Part of a small language model's weights.
Size: width 384, 3 heads of 128 (1 for keys and values), 24.4M parameters.
Architecture: RMSNorm before each block, rotary positions, biases on query, key and value, tied embeddings.
Training: a variant of Muon for these matrices, 5317 steps.
MLP neurons of a small language model. Each row is named by its layer, matrix (down: output weights) and neuron, and shows model dimensions 48-111. Each number is 200 + 40 x the weight over its row's rms, rounded and kept within 0 to 999. A neuron's up and down rows have the sign that makes its largest values positive.
A block is one neuron, or neurons of one layer that tend to fire together. After each block is what it responds to, as a language model described it from the Wikipedia text at the highest values.

L11.down270,143,234,175,186,302,234,260,174,185,169,260,213,162,226,224,257,199,169,218,193,160,198,208,173,185,148,281,271,163,209,167,153,189,243,242,220,217,261,212,165,182,182,163,164,164,240,217,188,226,149,185,207,190,249,256,100,214,276,154,235,207,161,215,184
L11.down423,222,213,337,209,163,170,158,196,230,237,104,202,236,159,159,166,207,239,214,169,158,156,180,172,185,178,214,171,211,278,147,128,203,239,225,210,185,250,262,229,179,198,204,184,171,140,198,221,241,224,316,136,265,224,184,150,259,202,169,172,204,115,266,226
Fires on a single-letter first piece of a word, mostly f or F (also P, w, h), that needs further pieces, as in f|ly, f|ire, boy|f|riend, F|ootbridge.

L8.down385,236,201,148,183,215,213,205,248,241,150,189,214,185,174,195,173,173,162,191,205,238,197,185,214,242,213,257,259,200,184,214,237,236,123,269,162,242,170,220,183,215,236,219,178,257,200,173,194,256,148,201,235,135,240,168,193,233,260,159,236,167,209,235,186
L8.down473,151,273,188,233,197,187,145,121,232,177,189,232,192,141,158,159,200,205,305,141,281,210,188,212,163,251,232,130,186,230,209,215,143,219,116,248,197,206,168,196,186,223,145,180,234,186,203,163,196,175,220,190,159,203,183,181,229,243,161,159,246,132,166,168
L8.down580,269,198,191,66,160,244,187,174,238,105,188,206,129,165,186,262,163,233,218,246,248,209,173,222,149,194,207,214,207,183,207,206,207,205,188,175,139,226,169,187,245,183,164,188,148,190,188,215,202,136,164,206,130,231,123,172,204,263,169,190,278,179,218,170
L8.down674,203,220,155,159,218,244,200,148,186,245,125,169,214,137,183,216,148,212,242,243,223,103,126,155,221,251,252,110,230,174,173,133,189,235,292,154,241,240,229,175,222,172,208,233,221,165,131,195,228,150,150,240,160,197,216,179,208,243,238,251,202,218,77,175
L8.down855,210,249,209,192,231,280,207,202,170,123,223,194,128,162,156,169,167,190,197,268,241,235,296,223,271,235,211,228,230,251,139,211,239,229,203,184,157,229,208,167,208,196,76,250,244,196,262,247,196,147,239,277,214,206,171,235,246,206,249,264,197,202,248,194
L8.down876,214,249,227,166,193,157,277,171,209,231,166,193,245,187,195,187,202,243,207,212,47,165,211,190,193,215,248,243,233,217,204,189,204,182,153,185,210,232,181,210,247,192,201,232,196,209,253,192,228,206,213,186,114,237,208,275,236,138,198,257,223,221,220,186
L8.down968,154,231,229,286,215,239,242,201,172,190,208,232,211,255,204,209,197,174,167,198,187,168,183,236,311,173,183,238,180,216,226,248,146,195,246,267,161,149,173,247,209,144,183,293,135,195,233,231,218,222,213,257,216,157,223,170,277,162,192,257,163,204,171,320
L8.down1013,188,221,241,236,213,240,195,261,225,194,167,227,198,174,166,208,242,204,147,209,193,246,235,217,224,159,276,207,195,242,204,199,201,171,270,210,266,222,212,257,167,246,245,209,258,171,154,263,257,192,222,227,254,187,218,227,224,231,247,238,179,233,152,217
Suffix pieces that complete a verb or noun split into word pieces, mostly about moving or changing, e.g. chang-ed, mov-ing, depart-ure, resign-ation.

L6.down212,116,285,185,184,178,173,177,146,215,163,201,155,219,218,186,168,197,196,208,137,264,194,142,201,180,172,178,150,283,173,183,133,193,166,267,151,178,211,291,225,145,224,233,153,219,181,191,155,256,159,155,191,164,302,156,241,214,202,181,131,280,250,266,173
L6.down237,196,206,104,232,203,170,172,229,165,266,133,183,178,186,277,267,176,230,132,191,217,127,241,258,178,201,173,142,199,236,199,190,164,168,215,269,237,137,146,175,254,135,183,177,256,224,214,267,175,165,145,102,200,203,212,198,192,174,221,84,131,224,247,202
L6.down863,193,92,164,242,220,242,227,218,156,278,170,127,152,164,193,206,122,207,161,219,223,240,209,219,181,203,288,215,238,227,187,237,183,195,228,194,189,226,242,259,124,186,317,221,182,175,184,173,182,206,183,126,237,182,208,204,176,146,183,210,259,210,220,190
L6.down915,184,205,227,176,201,224,169,182,159,152,287,231,217,254,205,185,189,245,190,201,204,192,169,191,201,171,211,201,228,190,155,226,149,144,177,241,120,172,256,220,177,202,169,248,92,202,212,224,175,164,172,185,187,170,101,198,236,180,184,205,147,177,282,215
Determiners and short words right after at, for, in or to in fixed phrases (at all, at that time, for each, in between), plus some mid-word fragments.

L11.down330,235,224,262,245,178,258,167,196,238,201,235,182,196,195,187,180,221,155,171,171,235,256,186,227,176,168,211,191,221,212,201,215,226,182,169,251,194,273,196,238,153,202,161,205,200,230,149,165,151,212,213,178,226,264,237,273,184,263,236,238,168,284,243,129
L11.down500,188,231,190,208,229,285,150,252,146,176,143,218,190,307,195,215,157,202,235,114,189,231,115,194,229,274,286,199,206,100,182,53,213,174,185,205,216,169,221,85,171,181,168,197,218,227,228,198,212,213,154,189,201,245,182,216,225,206,230,160,226,241,216,174
Final token of a verb, often a suffix (ed, es, ing), that expects a following preposition, e.g. travel-ing through, li-es at, refer-red to.

L8.down69,190,200,239,193,181,184,192,192,307,217,184,214,147,262,208,169,219,194,184,262,170,243,244,244,255,245,187,191,213,146,218,236,224,178,174,215,258,206,214,209,190,133,235,148,213,248,231,182,190,143,170,241,178,183,284,211,185,174,125,236,240,223,129,203
L8.down92,159,164,156,151,184,213,229,181,211,169,174,219,230,190,235,168,212,216,178,145,222,232,212,216,160,222,210,226,188,213,249,217,245,177,182,158,201,177,143,201,220,161,240,221,201,178,198,213,218,260,283,212,209,242,196,181,162,120,221,249,154,196,196,194
L8.down313,123,174,173,246,182,246,215,140,193,225,239,199,256,232,182,173,210,161,325,184,242,239,245,210,171,111,166,201,231,125,189,146,183,192,188,213,222,210,181,133,161,112,243,203,123,267,209,198,240,233,169,226,230,231,177,221,60,231,157,171,168,245,184,197
L8.down431,174,234,198,226,151,177,149,239,215,241,178,204,208,149,218,164,190,124,170,232,181,176,206,218,227,158,208,247,261,210,172,207,192,179,246,201,178,170,233,164,246,219,150,225,232,182,149,177,186,195,283,161,273,283,125,227,153,189,265,175,214,208,267,275
L8.down519,267,238,250,206,193,149,245,184,244,224,191,203,178,241,185,213,196,186,239,174,195,183,143,116,212,150,170,198,230,184,214,207,260,163,157,210,197,145,211,183,250,181,242,234,136,180,204,219,234,173,191,197,179,240,224,192,128,156,220,255,229,284,214,189
L8.down561,184,209,137,150,191,179,165,210,180,225,259,221,168,202,143,193,305,191,173,205,168,205,177,216,223,130,266,209,231,191,276,204,113,251,184,218,178,173,201,234,214,229,300,235,201,141,176,150,251,194,246,196,252,210,131,189,244,202,216,252,220,134,188,114
L8.down886,213,177,180,233,147,116,167,198,226,192,230,198,109,151,257,160,258,259,183,195,286,208,217,216,286,273,267,213,133,206,227,299,249,257,174,198,224,164,267,218,170,259,167,170,222,188,208,218,202,173,255,219,227,253,91,197,191,209,230,176,275,214,159,126
L8.down924,233,274,164,183,156,188,345,203,190,201,118,220,288,254,161,198,179,167,178,202,163,233,231,210,188,203,147,147,216,228,235,267,173,204,213,191,212,185,221,167,274,177,118,146,191,230,183,220,205,171,185,173,220,198,216,205,227,235,216,171,226,219,235,239
Word-piece fragments inside Greek/Latin learned words just before suffixes like -ic, -ist, -y, e.g. taxon-om-ist, acad-em-ic, biophy-s-icist.

L11.down743,185,212,219,171,204,220,254,197,209,157,223,133,218,194,194,172,224,180,251,198,199,242,150,253,211,189,239,147,202,208,216,206,201,148,51,214,221,189,126,179,178,193,221,199,197,237,223,227,169,123,208,207,210,192,190,158,253,82,210,217,145,235,217,144
L11.down987,163,229,239,214,216,224,231,153,160,241,197,110,206,213,221,224,199,184,187,192,123,210,176,202,170,212,267,191,259,175,106,173,179,260,213,191,158,235,241,259,227,223,181,282,286,172,134,177,193,199,204,147,274,200,168,197,168,246,144,268,242,187,225,189
Determiners and quantifiers opening a noun phrase, mostly after a preposition or verb, such as a, this, several, and numbers like 14 or 22.

L8.down48,193,224,227,212,184,248,194,197,202,202,192,157,149,231,146,224,196,170,168,243,213,148,158,192,213,227,151,205,178,173,244,156,174,173,199,232,171,221,177,161,145,181,297,213,194,170,217,212,254,244,244,280,166,179,198,240,238,185,245,174,249,230,285,218
L8.down197,208,212,229,262,149,192,130,181,202,230,249,158,190,177,238,214,214,169,161,193,156,170,202,219,214,242,216,126,218,235,246,191,146,161,228,231,182,310,213,188,201,177,261,198,162,138,222,86,192,189,155,162,245,149,138,152,231,235,143,212,152,237,217,265
L8.down235,242,192,185,217,216,253,103,224,281,191,167,207,70,195,174,211,226,216,165,226,183,167,181,217,190,282,203,208,194,172,256,169,146,204,209,212,178,193,137,144,212,236,173,182,253,185,159,220,233,232,281,186,206,202,164,201,217,168,148,191,216,247,181,187
L8.down308,220,177,139,255,117,197,255,191,238,233,239,201,218,108,243,180,107,249,186,185,214,210,229,254,199,188,248,195,187,184,125,143,198,145,195,121,200,236,174,180,212,222,205,202,144,239,269,141,233,219,203,217,245,227,186,223,205,146,210,238,139,270,190,230
L8.down315,205,266,174,189,159,148,211,180,230,206,216,196,223,218,180,224,174,223,154,165,222,198,226,217,257,155,201,155,140,208,160,147,202,192,172,222,211,237,304,202,190,143,261,240,237,82,171,205,255,188,151,216,209,169,172,101,183,203,171,171,232,230,254,234
L8.down353,304,232,190,218,211,206,175,268,209,200,177,250,175,190,241,244,183,169,205,157,193,185,199,157,240,235,134,234,228,202,147,174,231,304,164,202,238,205,165,195,173,237,194,192,205,206,130,178,197,197,142,187,150,136,171,135,231,187,216,208,242,178,242,191
L8.down824,249,227,187,238,133,209,270,209,204,182,238,211,161,251,163,115,259,199,224,170,243,177,203,220,198,173,211,196,278,202,139,207,178,210,284,199,209,168,162,210,169,153,207,213,121,133,223,212,121,188,230,230,254,224,181,234,270,172,195,179,264,294,259,144
L8.down930,238,151,177,160,216,191,196,220,172,226,163,278,192,230,294,204,234,200,187,226,269,242,263,226,188,221,224,189,198,119,284,213,226,234,169,124,193,210,265,259,174,170,225,209,231,186,173,151,270,358,242,248,169,166,274,186,185,193,178,83,206,150,229,208
Demonstratives and determiners pointing back to an earlier referent, such as this, that, its and his, often split like Thi|s or Th|at, as in during this time or with that paper.

L6.down202,179,104,180,128,180,178,224,208,184,227,205,188,207,131,271,167,200,217,139,203,203,208,232,205,239,94,217,187,152,236,240,181,197,179,179,101,188,202,166,151,199,255,146,206,185,210,198,266,190,264,203,170,201,157,204,161,252,220,160,234,212,168,202,208
L6.down435,176,158,245,89,195,255,160,211,124,247,185,156,213,110,198,207,180,228,177,150,99,172,163,273,300,249,219,220,214,183,190,262,173,207,202,225,248,254,210,293,223,255,176,217,276,176,194,194,136,198,275,174,174,200,183,160,198,156,143,224,190,178,163,163
L6.down623,202,206,187,187,195,223,144,184,155,246,258,194,217,183,185,237,219,153,234,233,194,214,228,269,132,150,170,224,278,157,159,230,187,279,170,195,230,219,177,196,185,136,257,196,199,223,160,283,205,238,270,203,116,192,159,198,245,149,176,196,223,229,153,172
L6.down659,172,112,195,166,170,184,221,193,172,193,230,165,119,220,305,129,218,246,215,221,258,135,228,261,218,114,247,245,213,132,182,140,203,260,204,215,163,230,178,194,185,187,259,203,200,234,219,213,190,286,305,240,218,235,139,224,192,217,216,156,164,208,206,223
Short fragments, often single letters, where a word is split at an unusual point, as in screen|w|riting, Take|O|ver, Tai|w|an, d|rama.

L11.down164,183,244,205,175,229,203,232,170,271,106,278,171,276,182,203,213,219,179,198,167,229,131,189,160,193,216,226,289,220,140,144,240,244,161,203,150,179,138,200,129,206,168,180,108,254,125,172,175,187,199,116,236,198,193,253,249,221,181,145,251,198,201,208,207
L11.down498,232,182,169,207,241,195,161,138,270,139,201,193,248,179,218,220,203,196,247,188,254,151,140,209,255,193,190,183,196,152,166,214,247,100,202,171,186,171,225,90,177,148,177,178,220,153,191,203,125,188,137,163,197,249,200,213,175,162,97,276,212,251,182,203
Final subword of a person's surname (or a pronoun) serving as a sentence subject before a verb in biographies, e.g. W-ang tried, McLaugh-lin was, Farr-ar invited.

L8.down90,173,236,155,257,182,149,69,191,168,264,228,270,173,275,187,199,125,196,195,227,216,206,213,206,150,177,173,193,181,180,207,175,262,185,224,197,192,265,264,142,195,215,183,236,254,262,126,235,221,222,168,180,137,275,233,112,215,174,137,203,190,160,234,175
L8.down250,179,205,147,238,181,200,169,124,211,208,259,274,166,175,175,185,173,165,225,247,263,231,158,156,193,163,172,224,234,225,238,139,211,210,178,176,178,205,182,193,219,190,227,170,254,198,196,190,232,258,146,185,159,174,235,198,228,115,236,177,259,196,174,262
L8.down267,246,216,128,235,226,211,167,201,280,203,238,227,148,143,194,248,120,205,203,227,208,166,169,231,169,164,218,192,168,257,280,213,172,159,187,149,241,223,195,136,157,150,235,282,187,207,128,246,193,255,245,172,211,169,150,194,134,232,218,179,221,146,142,245
L8.down272,207,233,236,262,131,214,106,249,250,233,233,185,189,218,185,184,179,254,191,235,252,230,192,192,152,141,250,101,224,191,192,233,160,188,200,134,203,211,256,210,183,183,182,188,248,192,263,194,193,250,184,177,121,193,188,211,168,189,158,187,196,185,209,209
L8.down405,197,196,184,178,205,222,198,221,142,150,175,211,217,245,191,225,202,149,238,171,194,229,207,141,240,216,196,188,179,247,159,152,192,114,140,178,241,176,157,234,266,181,160,173,256,195,143,202,204,210,193,189,222,172,237,214,258,197,206,224,158,220,202,144
L8.down592,291,200,202,204,249,260,157,213,262,154,183,138,248,239,198,239,153,245,160,242,181,174,185,234,115,143,180,279,229,196,171,210,197,158,195,222,187,218,217,183,178,159,154,170,249,244,153,166,243,195,157,239,225,224,164,222,180,214,236,275,120,213,166,229
L8.down680,213,174,149,182,247,242,134,323,269,216,208,273,147,249,178,196,137,235,203,258,245,182,161,145,211,182,188,206,203,172,204,225,179,179,70,152,138,246,206,187,248,232,230,182,189,248,130,252,211,200,156,199,251,158,138,170,200,179,110,245,135,190,234,255
L8.down981,130,244,200,131,248,241,203,205,263,236,198,222,158,214,286,203,163,251,211,96,233,180,197,171,156,157,254,228,222,169,236,137,199,192,156,128,166,256,119,172,172,155,132,172,229,175,194,233,190,207,194,178,221,159,168,138,228,151,224,261,250,241,263,245
Last subword of a multi-token word, usually a surname repeated as sentence subject (Murph-y, Garc-ia), also nouns like vehi-cle, plato-on.

L6.down6,229,265,137,137,204,232,167,249,213,263,217,181,171,221,228,185,225,165,248,297,201,239,194,156,230,192,207,140,208,222,154,311,187,160,190,226,160,225,276,148,156,167,182,214,126,240,205,209,143,282,190,223,168,164,159,203,181,172,173,328,213,218,267,183
L6.down255,210,208,147,132,188,247,181,233,217,171,206,197,245,223,281,252,181,194,119,199,230,115,199,217,236,140,114,176,265,179,152,207,188,185,207,206,245,208,127,226,189,246,261,186,218,276,222,260,168,224,171,208,170,274,196,223,152,199,175,258,171,178,218,185
L6.down619,203,290,118,244,189,192,194,129,278,181,175,194,203,223,166,204,226,168,244,171,193,180,155,241,152,227,194,232,180,166,204,154,156,103,109,176,203,186,157,165,248,165,177,221,220,218,226,204,176,163,228,129,248,182,129,146,241,216,197,266,225,207,211,245
L6.down786,117,271,206,221,168,197,185,230,209,138,172,213,131,261,190,270,208,228,225,226,215,230,220,212,189,165,153,194,190,80,207,176,163,159,144,227,202,201,158,155,193,263,181,215,167,224,224,178,152,288,178,197,196,201,222,187,193,153,184,136,167,214,166,235
Fires on the token right after a person's or place's name ends, often a surname, e.g. "Cowan later", "Boswell 66'", "Aon announced", "Kean's".

L11.down22,185,184,174,234,161,192,272,161,214,183,140,163,250,189,177,164,183,234,220,203,208,191,124,180,219,212,262,220,162,136,225,269,236,188,151,142,172,120,248,152,211,175,155,150,221,236,183,214,180,149,127,166,175,173,227,197,207,173,183,271,238,223,222,161
L11.down468,219,207,169,179,191,254,211,193,186,188,132,183,228,199,113,140,155,161,224,205,299,223,216,223,222,188,257,201,197,220,160,185,190,161,200,258,169,189,182,134,263,171,168,179,282,202,244,231,213,162,201,202,215,278,184,169,218,218,181,193,238,136,148,251
Modal and auxiliary verbs, or infinitive to, right before a bare verb phrase, such as would have, could have, to get, did not have.

L6.down37,165,169,189,88,160,246,199,188,261,112,202,153,295,262,257,229,250,214,266,177,187,168,219,202,147,197,193,210,257,165,189,174,184,190,185,181,164,282,171,267,168,238,218,234,243,200,155,224,205,161,217,213,241,229,141,173,194,226,201,234,189,225,221,228
L6.down587,179,203,167,109,159,181,241,181,243,202,198,218,210,172,208,215,124,221,209,194,223,221,231,86,247,84,179,203,159,140,209,240,161,134,159,223,231,127,141,209,217,228,102,212,268,204,159,209,188,214,209,247,197,277,141,239,244,208,213,202,153,159,164,119
L6.down597,206,196,184,198,174,211,195,192,227,118,220,215,235,215,184,244,144,202,248,135,150,145,148,232,214,222,158,190,205,273,219,187,303,185,197,232,220,200,251,186,250,144,169,156,255,133,138,214,205,157,85,199,239,218,264,202,166,181,204,217,138,226,200,220
L6.down759,190,198,221,161,78,207,184,195,247,157,223,204,218,212,209,169,217,178,196,200,197,171,162,211,232,150,246,230,266,271,216,211,172,254,255,215,183,131,182,276,244,183,235,201,192,153,169,164,240,196,155,186,251,140,230,232,184,138,170,214,154,187,163,221
Subject pronouns or nouns that refer back to an article's topic at the start of a new sentence or clause, often completed mid-word, e.g. He/It after a paragraph break, "where he", "The university", "They".

L8.down33,213,213,110,189,187,256,134,206,150,267,215,207,242,179,262,260,198,257,201,184,172,248,188,260,146,256,234,259,213,131,205,204,160,201,137,227,173,191,141,289,215,166,202,219,168,269,150,217,237,163,182,200,196,202,239,146,229,213,225,197,257,134,193,174
L8.down124,217,194,136,233,177,263,131,320,209,185,200,180,208,220,204,266,177,212,203,195,227,159,225,252,232,230,202,195,164,258,150,179,232,215,201,151,156,237,220,136,204,149,140,165,252,197,197,160,235,168,209,144,264,130,187,177,232,177,171,239,203,137,193,224
L8.down131,191,179,226,201,143,188,148,252,261,180,170,138,168,127,173,199,181,234,139,157,206,219,194,163,115,226,203,162,218,218,170,209,190,116,240,244,138,217,193,165,179,188,166,176,220,215,102,131,210,172,262,198,203,273,151,195,224,166,152,192,225,229,160,174
L8.down190,165,198,211,257,158,191,192,147,232,239,202,255,196,159,196,248,237,199,230,212,164,256,179,154,180,333,163,241,191,188,172,142,168,219,211,172,185,245,141,254,214,179,230,205,156,219,186,205,196,132,242,234,176,214,165,188,229,186,205,60,155,153,226,211
L8.down619,180,221,169,210,224,214,276,193,194,306,150,269,225,170,205,198,221,169,160,143,176,202,182,197,209,169,265,205,182,212,139,283,168,251,217,230,184,187,198,199,223,157,182,212,222,169,210,207,282,205,156,165,198,180,164,195,169,205,170,210,231,209,224,216
L8.down760,154,222,193,185,228,200,178,188,269,253,164,201,248,149,172,272,181,157,282,151,225,188,235,170,188,150,255,168,255,191,198,316,237,64,191,216,173,240,198,166,103,194,211,179,252,187,111,196,238,197,237,209,143,172,214,157,148,283,221,160,240,206,213,177
L8.down767,196,152,229,264,125,191,202,202,298,254,268,189,214,169,247,284,208,163,219,158,199,174,169,121,259,158,242,164,272,191,197,261,176,180,281,208,174,195,107,159,190,211,235,227,225,141,179,205,238,193,160,297,200,229,138,230,238,142,257,188,227,135,282,167
L8.down1002,203,203,164,198,212,283,175,224,242,203,121,177,209,224,180,228,184,208,202,171,189,146,169,165,227,136,256,233,199,222,203,180,215,202,234,233,150,171,223,261,207,163,242,151,216,226,209,198,271,169,228,188,187,224,204,232,139,191,161,180,128,172,214,180
Main verb right after a person's name or pronoun in biographies, introducing a role or status, such as was, served, became, has been.

L11.down418,144,245,211,200,195,199,222,157,160,215,162,218,170,137,209,200,224,211,155,184,223,269,229,116,194,207,141,210,208,198,206,206,171,219,223,175,208,193,209,208,216,216,217,228,234,254,110,155,172,149,200,96,214,193,199,212,154,163,202,169,233,207,162,253
L11.down751,178,249,220,250,126,193,206,102,173,177,230,232,285,200,234,186,249,207,183,204,153,155,205,162,171,228,208,185,234,213,141,194,198,237,119,134,243,216,221,208,187,259,141,176,220,199,190,222,203,218,221,179,146,117,161,280,262,146,193,183,179,214,215,101
Interior pieces of words split before a suffix, such as or in the-or-y and Auth-or-ity or s in analy-s-is, plus word-initial V in Votes and Vans.

L6.down319,213,213,238,159,185,256,175,170,216,244,197,226,214,234,208,206,249,205,202,174,215,238,247,161,177,200,243,172,306,165,188,187,206,220,218,196,182,243,292,199,143,153,210,217,225,201,172,227,221,174,256,255,217,190,262,165,192,154,162,213,215,212,223,187
L6.down437,205,193,209,276,197,188,211,238,188,212,194,225,187,247,193,200,243,167,246,183,162,171,241,177,187,204,192,120,200,165,194,233,160,264,219,316,195,125,175,214,202,86,200,229,161,233,284,164,127,160,161,186,285,278,143,177,195,157,225,186,129,221,196,160
L6.down560,239,147,224,216,204,233,209,228,117,179,158,233,170,85,237,183,274,134,242,175,179,161,222,257,179,241,233,201,184,218,189,218,214,185,238,205,276,152,222,119,170,122,111,145,127,241,207,222,105,156,221,204,266,182,210,230,219,135,263,230,135,205,182,269
L6.down687,240,229,180,222,252,210,240,221,175,185,212,169,176,150,215,154,160,176,167,271,140,179,231,179,217,154,202,214,239,251,206,173,158,187,232,261,131,185,229,186,184,199,149,177,203,218,235,211,163,228,218,233,221,155,99,202,264,189,214,204,208,212,263,170
Final pieces that finish a word split into tokens, especially "engage(d)" before in, plus endings like -ed, -s, -ated (involved, participated, informed).